Weights of a small transformer language model.
Size: width 320, 5 heads of 64.
Architecture: RMSNorm before and after each block, rotary positions, no biases in attention or MLP, tied embeddings, capped logits.
Training: a variant of Muon for these matrices, 903M tokens, 13773 steps.
MLP neurons of a small language model. Each row is named by its layer, matrix (gate and up: input weights; down: output weights) and neuron, and shows model dimensions 80-271. Each number is 128 + 32 x the weight over its row's rms, rounded and kept within 0 to 255. Numbers have three digits each. A neuron's up and down rows have the sign that makes its largest values positive.
After each neuron's rows, "fires on" lists the tokens most often at its 100 highest values on Wikipedia text that the model never trained on.

L4.gate798:123103146133093139107105073134086130074133170146113092191070174112112176123166174118089112108177118181159133150115128139141165206111079120134150181176158092190134112156104190119105106079091105161162139111104139099123164114101151253098133134136136111153100035125161154143101130124076124115077131091129120099109125129166125149139185066155132192203083102117072164099160069121163150115146158168160118166120140082128146171151116169144132118117096154134152152165129110151215107182126163179124183173047174104098114142144119126140101152119100124106099110124154184130149094118173095172
L4.up798:064135137128094152139094038107143134075136161164096093195103151099133167132126206095094115144125131141173135156097147146109131185095074111105130148160125166162103097141100137148101056093171138150175153135084153100102209151119108199055138102114168028141146093133120130088101104091128106080103135107147184125123077120135106117130161108127192169154125144152111099115147045118082149155135116143174108152148140120132167092104096160152107155125067187120141043161119117117121104145090124157078144171121142119131127152104127081151130182153126129165121115112058176167231144099175144135
L4.down798:117135168104133162183119159122123116130142139124101160086155100159109093109084142140146124151092101133142117134124146086118144060123170127101071104069125098096131146150103138143172123142165117070128115133165187104092189100164072060123117114104142090120119179158118128116130105068141128180132118165092134134108120149106143085140088164119155077091147122156130068118143181104104142098133135072105136110123180120153119038141134114121078220135156121115115062125140191087134120093112129143118082080187068160166108091095104152134104150142086136150161158096112063107185146086171137094
fires on: " New", " new", "or", " Vice", "ing", " United"

L9.gate619:157177127174146134115183161126118116180141110190177089218127131158108137135082100111118102043066146184169082157066102135127199114158112100165163147145112133123120110127136082178193123111065159146133124103112167110074084125094073063153129156151107144141080174146110140159127061105113067064110094121156166097103055176101164129099162148119082149141078096147158128116153137119136120111159137115123132109122133073129130107148119134147074143102119120101104192123181156175131127080117159104111175144118124135080110114142182093112095110127131124107166116139099132148117069089203147138
L9.up619:139172132164164140106177101100093111199118115128165117192143137144137138208203128144125109150130134132105134094085122201113172109074128123143155117080118140144115156050199124144140135121118052089167125069134162126109185114111122113109124119137171161123098151147097154086081091145158054138145173096120173137075172129143158143063127144184088094189145126072113135169108123072137141225091145126126055100110200134169123130197161114098095161114194097142093166116154130163112080092120157184119143190083177114118147194125106156122139092153117111097115177174156106106185105044145090148
L9.down619:080139170071113100108092164140146122087202124138101161053104148135154109109114169141139146165120111192140081118109167110136117115167084104055074110138218131129099124169113084093097100121150160126094124178152119174189085084153141155154095125091135089103150149135135083134145138130116177161141141118135060156135059074113148141145170099105164126166134197153130140131086110185135131095138148136166088162077085136061156131122166148126127138193118115151216060139129116101156152162144112140168098140164085126146154077167142169099121202150089163197100091080099108173133164112133123088
fires on: "9", "0", " this", " (", "8", " "

L9.gate635:146174096181116082124199174097177163114132143119135102148148105125104147173153018127153109086105145103137146131149123124096190123180113119115119143131127144108120119131091171086069098143160071114126094136160154129136118111115122103112084172134145139104211115076080129178125169119101145107154112137173123140096101120114098126091105165200161150151139103153153164158096148093145114170148183161155094154057128112107091136123137140157049128126094126115178087158158108087147130105156090122083112076160112098118060155143166184164113150085162153129185143103131160135145134114161070091
L9.up635:073134128176127130110093116179194118108124139094162024130134129130137141144121113115108149102129140131181121111110036138136104099159069131155101129116117145148180147118095116115098157217086157171149168145176137144105101107109099121167084108094167110150111143129123145206082105118138139143176129066109196132197148140165114144108098164096093157142102140139170119116148121114107107156104186174080083116135092119088085098154095140170088220126097110147096104130102099147105109137071143117119112174140119100124161122135130140066187075086119143056143153141128089076119117175150190173
L9.down635:156212093127111082161201132068116154130153128132038164116145144091101117131166073193171142153101063123082113096117132173130153150102131181165113111153080108108159151195133094121129056103131124103104192133104082140097117178116143075054155185094140096165178086140146170106142176175137155126080164139171122099137131104165170142106181142141139109072122091080095122172071132044173129122156147077152136161112161131166157102128167110089161080094140126117161131100124094118131130106188177126107174071101105121105086118103162121161170115112117085177103157107143148131178151177090127115
fires on: " the", " "

L3.gate68:123123140197178156179103172162137114167139153110056153095134102102144108109189118093128112117086093160082157173143139162118151113120099121126113073134098123155142090140075142096102155100108094150133136094161123137090094109181128103178102145121079105106129160197130093139085131134155117133102165170141086153145152097114089125149152135135130120123105108136088122126139066147127192077095149162109108163091121172130150112092157133150122176066173083057109132136125187109100135153154146132112146129138158124084159198106182125127174072156160130141124056130100188112138111113046185134
L3.up68:149093099121123146198085164190095135140152154088140122122114133086132116144162102074150102173089104140128130145129174120131123139147097146110121082181084133146085086143102129102167151112139131209141133077144148146046104121184153117122121129109045142090184139118171094087154148065073047111088149156136119178163083125130105080166167093125158090181100111114164145187144129120211148116094179136139125124165139173087104171154165182120090116124118048100079113084166149118109102157154138150132161138146181157105084146102109124106146160143142121156123180045046196080113094120066128098
L3.down68:106159124176076101059138100074121095111100087157149117131139151173118142110135121190100131135154161111145115143136119135140107140118146094197149173078145134104162139128120123157141073164085103074131129161113102120190158110088109140100143154167195118116064100133065111134081145150185181147123144091091154106129204146100135142093071154135097125108113132107097091089087149119124054173172068105131136170091136101154164109124058118156156126146129200150170156165108083130147131079103142071135075096109083122154129096151178139153118130147108146124069066182198064154192188128208096143
fires on: " his", " U", " Thailand", " a"

L8.gate589:178079114121162105130134070192151140127181082123113146152151203115158096171150113121163132128133184198107123059135119143083108169188144134155082119128148124127117069135144122124085160155122121137106099143130083168120111139111113139076156115089157142060138130156103162101102155146119083111075157140146134112103108157155103078110171087129180151160049120125151164086123142129095153113065139167068129082152089121170119074081126140116098142149103101127116153076088203126089112165129126114120160153132081194166126136099115087080166147093134096150118084137097136129121200135126135125
L8.up589:127101150154111092154088102151162165141107147069190168149125157095129104151188098106120112085105112182080104114114153113081154130076147171137120093162128073101154109152147146150159127169114197111059200143108120156106136141136122161098153115107166100079118105107075139108099102111103170155135154187095121106101114029093195141119171121115215045119111095107197157101117148138111149095090194140120169095108099194116127127113144097178189181101156120078065152150088188107125091152169102123101141087142101141168097142169105090098137125191125145174155090122073127170145128141134139215
L8.down589:121104074158129107140135160107168082148149134136110150109111073160130120124120144074105199109143114086064128089096143132160154139132118106110134189125172141124123077089128059105151126113128118137126039139145146104157132089154149104169121123096130209204156151097134106108127157120125153120133151113128167069154155117125108127105065141160122178123130125149122100205123123072191116168154165125118108102076121151146138164099122169148209144124078155124180220147180096144174182134108129120136150147116167097113130088074134097142112095121154107105139110096140147100178116074089126056
fires on: " ", "-", "==", "–"

L5.gate433:137109111146070077140168133127197093150088104120203140151115135165126125164136071106107104098110075131170080126097103136212110162133071137149185153129137080155154093128100151085085164135092133148148119149153123120138184150133103104147106132133120084175116148131125130124122132049126106142108099129165114148145111072125116056129147172186156134173155122179170109136152136131129168114096060147108122147127132089108123104082157120107152175096108140141121215147117127165133089142129155144124161103130142093165075128153133129128133068032101186146184127091186104154126154112106150152
L5.up433:129136062127087066114136111119150127133158168175143084174173131126136132159164134142153128200179098128131110161104108140142119148165056070149202154130109108078146130138133119161124179153126136096166065131093127107090148116092085151123160086117157104174180123117141129107151139098135113166112156167128134154147132115098121111144116130097153131135145151096087136098151130101111137140136133138107160099153072043115106137132165130154098174121133086153149120192142172164112136141115105178086092131104144207176108156179109177116196091155121120072112182118059134082142078140105159155
L5.down433:097168127132163161161131095106108194117094145101069104106085130073091150102108127102083150087156188147154160151191094119092124102061198174122091078147141123130110124157128112138195079120132124145096160089085135113167107135161133126117161137115107163109128152117088109132139142167154184128113128098120075126122158154152107153126140065105075101114119090116117128157124126133176095109128151142192062101155130209113141117161125148127150062147174179138150093043119089105162139095149134084169107118134115117112129141129150103125037174115149133110153105116107103160137158104178119155
fires on: "1", " "

L9.gate512:109217122166172106057156145144155168163046148092098131120136106144070102154085098139146167073103139139088115126102147115112148121146134138172120119168140120139091162104171130136082087091147156108137153132136133109142130112090171168145106144130127121122075115151114151156110118141082097144151102125150138121083114103124157153128193134152105137167146098170097129118116143122099133133127109074115148118110148151115061157132173114146128123052110127094132108144113174150176147112096108114138156159123131113114100160127146146144174134145091116126121135098204122089075154161119131154
L9.up512:149120167099121154114089081134142104167084086120096091103079158089070129132128131080071131120131092145090115101092142135189124191160106128141128130152086090069123162170137159156117134177167171157115226160161131149111162113187091122101141132136135178174125107109164078111091137089087119106169166086128118132170118144151161129102173056124164160123120140194088164118097111103093111167129092125107146145116097142137136134154098148117117176184102143159144151106101113140183162172147077122129076121164071114112123135116106230087122180117081162073134116121149159096125152170167133094
L9.down512:106149105173152147035097169102131166127053173136110160129158175113132102145085114121136174120114120106088108150119119103138138107141145116125087128150201152133081160161117126104141112124174158124103142217088146129140141157137138120103123159111149165099141128110106090141086078140144069154071154133182190140078104085113142173054160097113163119116126172191140195104104089106132100098081116090090127149069120123100150126167124160120200157073144096082098111149120134188147101162147117088134159120121134171117153151133142167116184123169127124112157138138094181135138176122094141143
fires on: "'", " that", " this", " That"

L9.gate725:172128087161119086170145078132120077121176135144142136115150151165098165142112112135122084151136182104149079049089116170069175112093155157137083117096135153148156123109080121128133144128102136065201176145181085096124202150142108158136114132161082110154125136200089133127165095109107078118062128136136100079071114121191104119121119169079085136088096095104110084170126124104114139191165099123175103149119059149164116122071145220169149135125184123180127155190134146083120077161135139131088147139153130124082111111151161116158102144114117131132133121144165067172110189082144191158
L9.up725:071094134079150110163130155112169074133092164176123216177179115159107118086085181103100122135181163139176100113089114093091113195102128122120060158110126103148166122089164125134144123145127149138126145174156093103142150136143125166119175084076159137193139110145137095136123106119170165129119161077063159144191156138130119122131182139169084112104108194153122082118180133078144173136111076151144132185098162128144138131129163096181131138087132083110158152074095092175016161118170165158160178115155097080100125154106144108108160144116120107129101102193182122179143057106087141148
L9.down725:094146160151119145158126099151086137135139112091077098077191160127100120153210152133137121149128096146181175076115180161124137180125136079128180161095148124120151095167118142141162143171107117064145185151179098125138138163187199081180067161199070119140129145137143115229123092163209094104156130150103134097097138176132152160087122106115121135133109118163167116103093117176117066144147127122100118115152078147097111072104099107101136148121148117127149080171108114115111167133162116154134095160141123147134125111152134055107111160182074067182100098178136103105178129143117186138
fires on: " to", " into", " mph", " cross"

L3.gate324:118134114119121147109141158103167106112195083129107098188171145128139118155170158163129148134113138177185118182146120189077132159125118141103104131076100151113072104123114179148118114157099148101101175189152111158136176170186164094109108109113120166110157085152098132093082096160155147135141071151164128129125135091103139063151154112175086145140138128068146124082132124148187131112104123117135128142107103107101103165181167127084081111119154062098111128118074177114151107159195118144100104107116176096199077105175180132120099203100106122182151112060089182096127095111138136159
L3.up324:132117099115136112125131102066170184130129109079112080124089149155133106126218112143113160171084145196157103170149138169121154115083113149146130163104126135171076136202122179102099172146171123094074107150127117134114104103168185141093148103142141156084143123134134145100128057141078142106143111133082149189059156091146114198106140120129116177164173144128153102139111107119148125118081154081162168130115132063135162154123145180080099095097095068185193160158136146089129078181103189149155114152095161114174171085175155162159114112170173089129134137129083106122125169160124079165
L3.down324:126109126116136144145127136125070172124092163179155167132130110102137157126059161172093113109145085060101148098159130113153131112100145111125165091197143102152185117085131064147120119119119151171122096103086133162128125121074113098144165145153152145159040181106132141117118223107136134138117206171108130123187107163115161149106107123125135146146110113158139132183166128168178135107165180133125152109148077197139137126111120132166137159168089119109141104127180167162126153057114093135107173134176092111090107148074093091118155089094136147096126098156120066154130124134098169054
fires on: "-", "==", " career", ".", " had"

L4.gate651:073117094069056093131142122093105113129126183113139092209139138144083166154131188164101139102071121176088061126093118127076129117172078127131126168165167104092184171103122137092146133187088097124099101140121083091084102133109153137137100139107134124121121144103127186125144123160122151115137115101129193185129139127146093152137102173173167153202119109128103098151133097155127141134127137122166143147148101100155155127133091101185150132117082098174064171185158131103110102104082141104173135073135094058150127154058121106080077119064136130127146154124115149150158157136133080167
L4.up651:064135135061139118087164112109158141075116086212109085124095107166107168179119123134116163166106106091135095162153117145150131096187101152117148157176105118094116104113160161085109089121099182095115122109128117128105113100115142101202084150143131176100147159103120144132109146173128148104118135129159200123128185163119167125106132179117093133165151091114141151165152060127128164135144122134106140161180098096109129091144153090127141166136155119143127177179128195061133119153147132124146128116101114090150107190109140131124166125099096148129190153095140126096147139117128121181
L4.down651:133149125154168146117155114098112197104192025178149166099109112109153136106132113097126126176164159116151132181187105131196122140113148073106118095114119164197101095142101176170142062106139142071193132108145146145192140096110126074119149164135103179110163156085126104080136131082155165088133155125165101133168169128127131100092109085105087112101125171108157163180086123083131162105151123144139113162112171107136118093152131176042127125108211167152179103134176121113156132058185168127108114144105168190137130126148116116179183184154105126171127100186158083086122097146098149092
fires on: " =", " United", " ", " Vi", " ("

L9.gate305:139134114142169115105116114125169144135131108128139108136112150162113086085120152126077110120168119156197160138055145098144120090095153152105099110175134147114104203123145156166167169105146083062101170145154105148123092122122134076137074175087107179140096213098125151161131141137128082160138080160070168131097170050162179069108123159180191148129096111174113144073135115122115161173172109189086115068135109165124095133106122194075154149089099042156150152151153076164147115114122138091148142182159144129104130167219168121092104121131108120097159159159129192157111183130106123149
L9.up305:116161078137149139063162088110111139090121178123164123113195166120128101089145134180124106091125097125146159129132155099082157152122140129133101105105164126134063179110138111135114163116175139080120133126147097103155098118166095076107131168104070102096084144056155138149139150127181177085119151128102181111165114075158157107114137187166138135172075146125161079095174099154131129150104154134103156079116182146138142118140113147095143189073155116193115167062154154149149073094092107105111141160102149114176097106161077132089157140178099150133146148123109153125129091136116104179
L9.down305:113134095061137082200134120113115091113130132101086158118057110095102162117118135115135155160102128161101154169148141104136143135139117124156149134123124109113156058093108120144092139124151110129130072155122173126138177171130115205147142106118150099115192125185161109117111107131088157157152152092165049148172056191117090142153153138142079109052137149144105146122119128139100114070113098071137130209164108105142114096117130146192115142146142169080093089171059117112092191159174144141197125086120134144095124101073158108146112113107159190178074111136140126109135102137081093097
fires on: ";", "di", " (", " ", "."

L6.gate119:101188109145114105108137107166103122086162118122133096135132102067103171092086095117106128146162091192034116099124156078085129153138107078133143140075142148038137162119143134092154105133139130163188108075166120126120117142164117153095123119165122076158180089082123142070155132103115127130106084128128110124129111128147131080110197171117105095130191139133158103108155072150109119116108094095100172126195118140097106040134123115159124087121088162158118147121104114200082100118132209085116135134170144116205202119144137182140092109128109134142116099101111131168114134130170075200
L6.up119:151121174189134111147149094139180153185166140100145110167168095160134033094154086112110159181071147119110126061115148031161105097127130119105131138116130140201092134124158079126145178108110079092087135095110112077150154153104082172140077138087050151156088091053088132139172161109150102133122072130150098149121196084148096157085135194073109156086070134099162083151155131158128135102112107129129159130170147166172061175100157124160137073147121119106161110089108147147096134100102132129121136127132116095128127136120093147081170143149079132115112107121167120118143145097156135189
L6.down119:089174124114200103163129122161102132060161087130114070123065101122123152132156142175114103080128057105100131119114130093056212171111081112094109163058166105122110113108133177149122111123120139174130095122141151106113094096143133100133119209100142136074118083096157154148174138125121072104136121158163183193165085168133073135132132176137098163238166059083129096094145100159125094162143178153131082130132166108102071047116159062159102177137143168090135151130129116144096115116125190123130136121133154125173138139148122106144175121137157106117155075141157127148078098138141103160
fires on: "=", " of", " by", " a", " for"

L6.gate827:104159141090133128089140032180156102113151121104116098156160163099169129073032117127153124108135117153092127137168122078086093154105135169151119133128164152127078156138074141149105080143175126153137163154046151140104152111154084131073123123189149082132106087111120091116098162127151136119127094150124156150158111137176127175169134053110163147144162100124132108166118089119124123071100119076119162153086109139093134154107213165121050160135159194106110045144149123126109142081125129122109127117193177105137095165124129143167148148107171119114181201107084131146165128177181161123
L6.up827:133128158185104132186149165145158203138182091123119111099114115102094086155147187128122135097125176136170113142099116094129145106136064149148111093114158131107103142114107138123146127159060159100055103117163112059167138134094159111090135147196075096160133169108096071136159143126151080182164123095137106194143121120098105106110116176093141191098156069085139100124163167161084108074148126119154119134103135101140121113079145151159127124116176141128208120164203128161125083138145140134136120120132112166117140125084160131105142062135134163098090116121114141060144125148175105161
L6.down827:134123136158156089133077117143058207145159112142178179127149132132105168135176130128119115121113112037186137156172083117094187157137141142164137112090149110111148165086160068080108106132077149130088126104183108123108111137125161193153104161173119089182130185106113171127109113115064090173128091068137089179135163126188146098102141151098104096107139138189135125118135135150092064111118163156144108072097198078148143059103118088160172155081157127071118159103107134121097093103152162131108138105119135117177147158116141088128122146161130166143096135135072059123125136132137075169
fires on: " a", "\n", " an"

L9.gate390:051092110139136058179144088132132167121137101076084140133144081122149120099119127137111129125125162125132138134169065153134155078141114136136117126128137162117181188123062178092107145108097127100152144131121115164168096155102130110101090203137133145181116091096159110135162183139102114111068121063187097072154048172068075077148111147169103100097147152135111137130106144147088146190110185123125172185165084138091132128110117195116168090074107169105100106154080108104128118110125159126105113116056114072166140075111184079069126137119117128132145125159130085182093112141105134158
L9.up390:137105099151121111141140170156092157137167142186171111145088164048174133112143171191129168135110124043136131078153055144150105086112116114167102132121141144135138111097105164121076154063122103146105129114111101089098171198166110096142051135098147105173129157102078146158131145101153130156153113101101161076149080125136129219135124119082156105129107161126155145151126109191167109105107151131134130111074154119144137107130097143044172144158077145128109111174127080110160147168144078173093103059106122120142147085113144109072189112156161154179118098068105100177144208136118111160
L9.down390:107111130085086161100100134155101134080168190160140120127141109146135128118132154103080144149146096204097142175095162119135066122129140147091137134108185101088137154067125103110143065124115158136093149180123089144141117111133134145125089178145168150146162135116106113113134145091108114074029107047091114056080135046134176073121134116151111049125142079155093104104132164147154114100197125159125129067179094148113154120156168130132114136111154086192097164133118066126138098153128201138121120089099161131136165162125140125162108150145056104102132146099115067100150087105076106135
fires on: "1", " ", " in"

L9.gate18:087166182127162100162134160161151158167161132160150037146087138073140095164122128130078130110159139139112115118078155119140128146140171160126163135123170170074091193093140164113097174150107129123108094134117160073107143110114102170168095134172124150191034116187090160101106083141134101167145178139173141185040132144107116117099133164130090173147183119212126160135132149104051196137108135112101123122138150186098147110104128187088167203096136115161134157124136139155115129126104089096101070101087153158076111205129152118192112144075147105139067080095114161091207121084166126162
L9.up18:146077128152117142111093073136098144056186128085143101139093089112109103087113145117178167143176109177089183152111124097110167159118125094170140144124181100168075123140094160115190140168131158162155171119091102138097129180105163113163171113069112150187135108087143168125109111087114101179110158125120093117141126192127123133118105159158136080080102149176130181115141143143077074087168065139137083099105159109147149135151110161076068154138143125109120103154136131149122081119105135120138128066106129110151150070103127126110102144108127226116141154150113177132105123173087090110
L9.down18:098091096119132163030117118123150129116149057119191087131128129148141173050098175135123106082063086126096138094118074166101109124116103105164202089115210147095105144106162151083231126155101130132094088131148095067113130177109164112099134105158142161142075149111171157089157190165119099142149106082083123147087127100139101158133130091129183101206133120089147137134136058122131133099121125152123157114121117199128093111092165091093114170115124118129107161118062090167085128112105094193050161122121157111111110195139125106187148115164157149145111140143114088075144116127145143103
fires on: ",", ";", " |", ".", "|", ":"

L9.gate242:145162132143160077188167052182128085164152132082098128190111139109055092174150082105101155141116153113083076104127035117189221125165061156137075089126132100100078142095074152210140125121089079134198119097119080129077066131138145111182135119167157145136116121163147164121126161150091120094119116138126080113140183150082077155148098118187149104168055127106103109127093103130155087126117179113097120136143162070111139032136134194124143131071170136100146088111153172134124132131086144144088121122133088128180138168126142160118130134112111157149168142137099102131204121104141104180
L9.up242:102161113163133134178084143123183167157161150147064096182108127157131121095123076100152113074110135129150169142162146110163069171127156120146137167079109122080108143090162188103138060125163171165153156115163114177228136142124133136160151149084106128121107118119199132092127119117128087116152139102134164142138117134112155126091135154094133135157165088095128106144143071070180169193159148092054123135165155081134163052105127079135150152169085123075164113124109144126130155122120177146056093158143121162144142167135107147119116112112118152130080077134134153106125174062140108081
L9.down242:168158138175132031074151091152105156103160107068093149106111122095036105117130095149145122111132097086126158077128110088179137178188076140131135116107191123139079141154132136130181152130143121120088130189087091123106127149134105117115112123134127132154046172140076150140134152124124157127140125168133078140129156119146093175125104147146102104202128056137124151153148134138164105152154085100088122167112079110142164123123119181104145167125132175070132035128144153127113101157114129145095086127114180118089154153130168170149126136123101142126144132147111166120144130173115153193
fires on: " that", ",", " because", " when"

L6.gate28:101157122127184070096142183176108133140113088132101150053094158096162099134132199173102048177097141139115177201119171113129210109156049098155164126118134100058141148136122178115108115120136138140116100069169156081110090087116144116132141160102118098158171071107167125160180076169106142157120158158117145115135132099145088147178174124131139090060109130173089139107148084128158120125158122137158177170089174171215109091136108175084173147145176135138108084133145115103094114179162185115154135139145125089108119129167111057127119088113173112151155136140115107164123079133139199083
L6.up28:126093105153116094117119098122201121144117047115154141039106084143156151082087138124112168100098163156101116188069144176139134133114104070106179141180083166133107071156148121153145129173109160156141137094143147086099153158179117113128127200123173151114180090087139176118136105136118162149153101145135189124062158119128109110171182128138184119120100078130066176112110068121154074098140168119088145122128111168104145094142105109157141153169121099111113126171107171077148126142178175116140148134109125112146092136120102152100150190138168110160104142109106105103156129207128128153
L6.down28:100121122118164137141069156101130095130109144177139072178183163137118098142120107124141108197150127085141088118147111130143098129161142127134124112127172091155103170101157114134146106121163116074089141154125115133111073139116121161134102080092098144103074191165113026164098197137123117111095121143113082137144123215187163133095098113105134085120151165123190108121173154157110120140092089141102099112102078092151134133111146097086097134113135132095137129107131135158098132121114083168085183145131151129176150110156177120141134119103072139099142102140193156170155117078088183145
fires on: " B", ")", " Y", " Sun", " Young", "5"

L12.gate230:136100143150150174071121082122149107135112150161123132131128087112175074117181063152130084116094146126121133144116168128121143112198110166135136133131126087099143125189103169139111116112211140155104099134148098135076081131153142116092131091108115122143134115121071131101155102110065159099060045151104119116108103099195138132075120132086115142171068110118140115129102066113063140161140140137088081076109108097096197084081092120148201155168166115081168145147124155109162154149088111076085104091089193131124090132052139100125132098137100082087171127104116088113085098135148130170
L12.up230:120137199216141131143185150042140065135132093136149083132107125121127178158150132130045145195115128113160095160144125140118079133152124142142084109115129142109071089083091158131188135185156158141088089094085112152157029124107121101120145124042122130100139125110146125086082098084119111136163143143129132139107126140150135123184095144120074058182164173098064124137173114116113113150130106096171112121121136103163102099123127080130126152110119181093195116134098082139124169080141128092089146148143130103091120112150154098152115140104099139126169099141118125209045098119108114074
L12.down230:136120160131126080100144124084128104125180141087169082126111088119128123149110168123074196121113055095126160133147127071204180133145085147158109094101181134133095082139063178138170153080096112130074146156093112125129136120161111131151140135082099132113088147133155150098162135176098123084118142119124083179178135130161157114146181111139092112169124092150175106119145098138134065127176093170116075111059096134144159119093109154099160079117116145045142096164153056119083131129159125122076158144113224125129098073144163130155150105138162216098101145107157052127082117142069098169
fires on: " that", " while", "While", " was", " While", " when"

L4.gate96:123166165134085133105123109140160174056130111139115175063197131120132135096094096142160146111084128119114177129173126183113105116080114192087135082154151090051086098140113128112113059106132166151148145087135130106108139083120118116097081151083136059146122127068140085102151186157125152142107173140157152145146099111128127074102095179088129131160103131057108134092094085117116123106081157108136210167147140118181112141139181197028117159102134095145198149153126089125179153143129106169132106172160160122075098165151124094193190077138118139104097168179089086115147084091153165138
L4.up96:123104098209109116114103094139157178092111136152142141119138076125118111147115101031114112117089131142140207154143161106093163125166190095115142132149125105099117100137093130137092157147151078150146140093168111073066080144222192090117054144087065095063168152104125095127163123103169173133108143144110124103154130131097151081157113159121137084189126127095178160170070119122144140118155180105118179176095132169175164164136094112096097156114119102120146148098108138090109154147114085136168165107113154147091118197126159172128076152172125113132184113115132122186114083097125113093
L4.down96:143117124149203082160147129113097068194138124139099092115086168131105069167209195162074092133152188152150119104108082120116138117175139057149168162090084136186162111154150110122171141140097109113149137150132158140162108201149105105159160100177142147136121103178129121114114077112137103147134130134054114111123127155095102188133156091191159145124133186132110066136165134126124106133140073106073053100113080109103128117135098095191124120116150131168109132179109154141153097120132157094099175106130067117160159176118115102101097139161147141164149115113179165098121199151097119079
fires on: " a", " an"

L3.gate95:069087112109178079094158117074065102103142151083167119123108210114162198131131129074160120136068129155167087043178114121168125182063137140090093161145113063114119112172139151107150128114118078174188111130151123147171157138139165171143119173117127125107102133079104135110149137116107172116149145115125139177148149121136117045103063128132078092196141133130144125141073102096105099120173135125107170125171087177156110148153172131099129114133147062131142153042115087147128172129136136138080122158152183141121099178120059124139164131068113072143187129191108113152160097112103128125
L3.up95:070047095124102091162126138092128097121123131108177129174110129120155173114062112074125140137109072095175127071121162102122134147075087187093093146132145068140089167138151232096088164121152107225190106135150152127146118120138161171134136130095124058111107163114094134150141138111124140073114186154171144196138187100125126055124086100140086117171089128127103146138099117145145109187158131106104127161159121144117129106172164127166114192095147093169140157088085111168108179086171122124107151144165203148120081181097120136167179113098112088143167113154139096098178093176132127110
L3.down95:124235175084095119117122098151167183157106083154078124114129120125137110109148100147133096128179166115063128145078130133093146091178167036168136087158125200116115105084115077124185116161110144060118143123104120093093104124131097109079099074110116106164140128161144071117096141128103096138145096115107114058119049161091141221175153117116160146073135147107094104092140138131164172082076098101160149121084120096143133128103130128127085116095170152124152113174130168078108085127121107070175151124094101108143138085118122094116082114203115203119084113079127137130109162129114148162
fires on: "ki", "ut", " Thailand", " in", "r", " Japan"

L3.gate785:107177113099171139159110070113140125120091158101129112149097097152127131164117144157163109131188111117147127144100117160170182176140157151114122096117066119113119162193064127088117077135098104124145133126062083079162147141084087141069064199127123126157162106145106107119175114113086139131146123141165140113124153091080152220140118123138132130135076135138129130144115116113108100191117154136105123177165113075121193160156100120116124147181098143126101109175094085185102168091096111106134198141152128164131090115090128122098183095073081102050135142101173107134163154137087120106
L3.up785:107145100140156148158107049161124141148121131108157101146121124091110152153150122146190119155148110067126127128085111147161148174146153154152140130137091130115103191157060144103132087134074109127131129064083073126169200144124107152099085188130101065170122081061095110142172111122103153103101131152160200099106124066101116193098097116155119063183085156126057147101115132171103127128133153117117097155148141128118136189108106086094126155153101097142128118184065116209093153119128099097140152117150147129158119080118157126136145099085116110092155100081150109140144191127060120119
L3.down785:133101117161085098096112179169168146118160132099118131121093156142150163135135147142057108113107166142125105125125153173093131072103098101139166169103168144132094132103151173206133158117154142119113052132185199160117140150159136137195192080175154134136088155121164130131087105114154103096060154131141163131066155108161083070107153104113156125090168148136130084124122161151139141113137114108118098061097129158123132115128153134123107084104159087155128151084167177087132138148176116126150078087110092100111174144135145131147091164142143126192114143100100124107098083113087104149
fires on: ".", "ve", " of", " in", "-", "c"

L8.gate42:111187133117201133125212151122085127141087140140063150105089131079151110124150123060165047149194172113068124125105116120143221130075170133140073147129172160085098146152137139105115114040130133119147127142138165066102139125042059114152209115129100170105094130105133165147129143164119095173109138181144186129110185104118162146076133189055162095159121132119112088116143125142113066086155134128128120155116174164162107126072124119148110122155122121141133084177175111124067144094115117150107120171087140119123134098162168107088131124097086100062107135130139163116141118199130196089
L8.up42:143084144096128136133100110054147128095160064167160169171120114139099116143141150118165141111077134151121146181126140138127120158072117097160101133119115122101087087115124169137154178108112167149109177128099143127161100168150136118192154134171122105088155131067059109228175076090169156128197106141110148146112098127181117138117156149144128160071099136167104137134175159089140124123143107137168169112105116028152128155131217186145094113044087155110164161155096142112093115126135107121147157119151180170085194153183120136162122183089163147113145149112110141104178154124097145087
L8.down42:137136141115108103109150116157097112164120156100127120132098178112156121185136135067147073194132077132079080179124145159095111120098119104113137108123158126060155153142169148106136071072124093193163103123118090060107096125150157095151186126105167120076167174121141179138070110127080074119133123136129086123111141081107149179115156164122123105132187196103101111122129109143140130081113178110145159126148145101118101155129175124082128188144148127182111180138122120146128109079060103173066177156116122150141148136179180058200104159093131131110093107089152142087154097157109156144
fires on: " (", ".", " The", "\"", " |"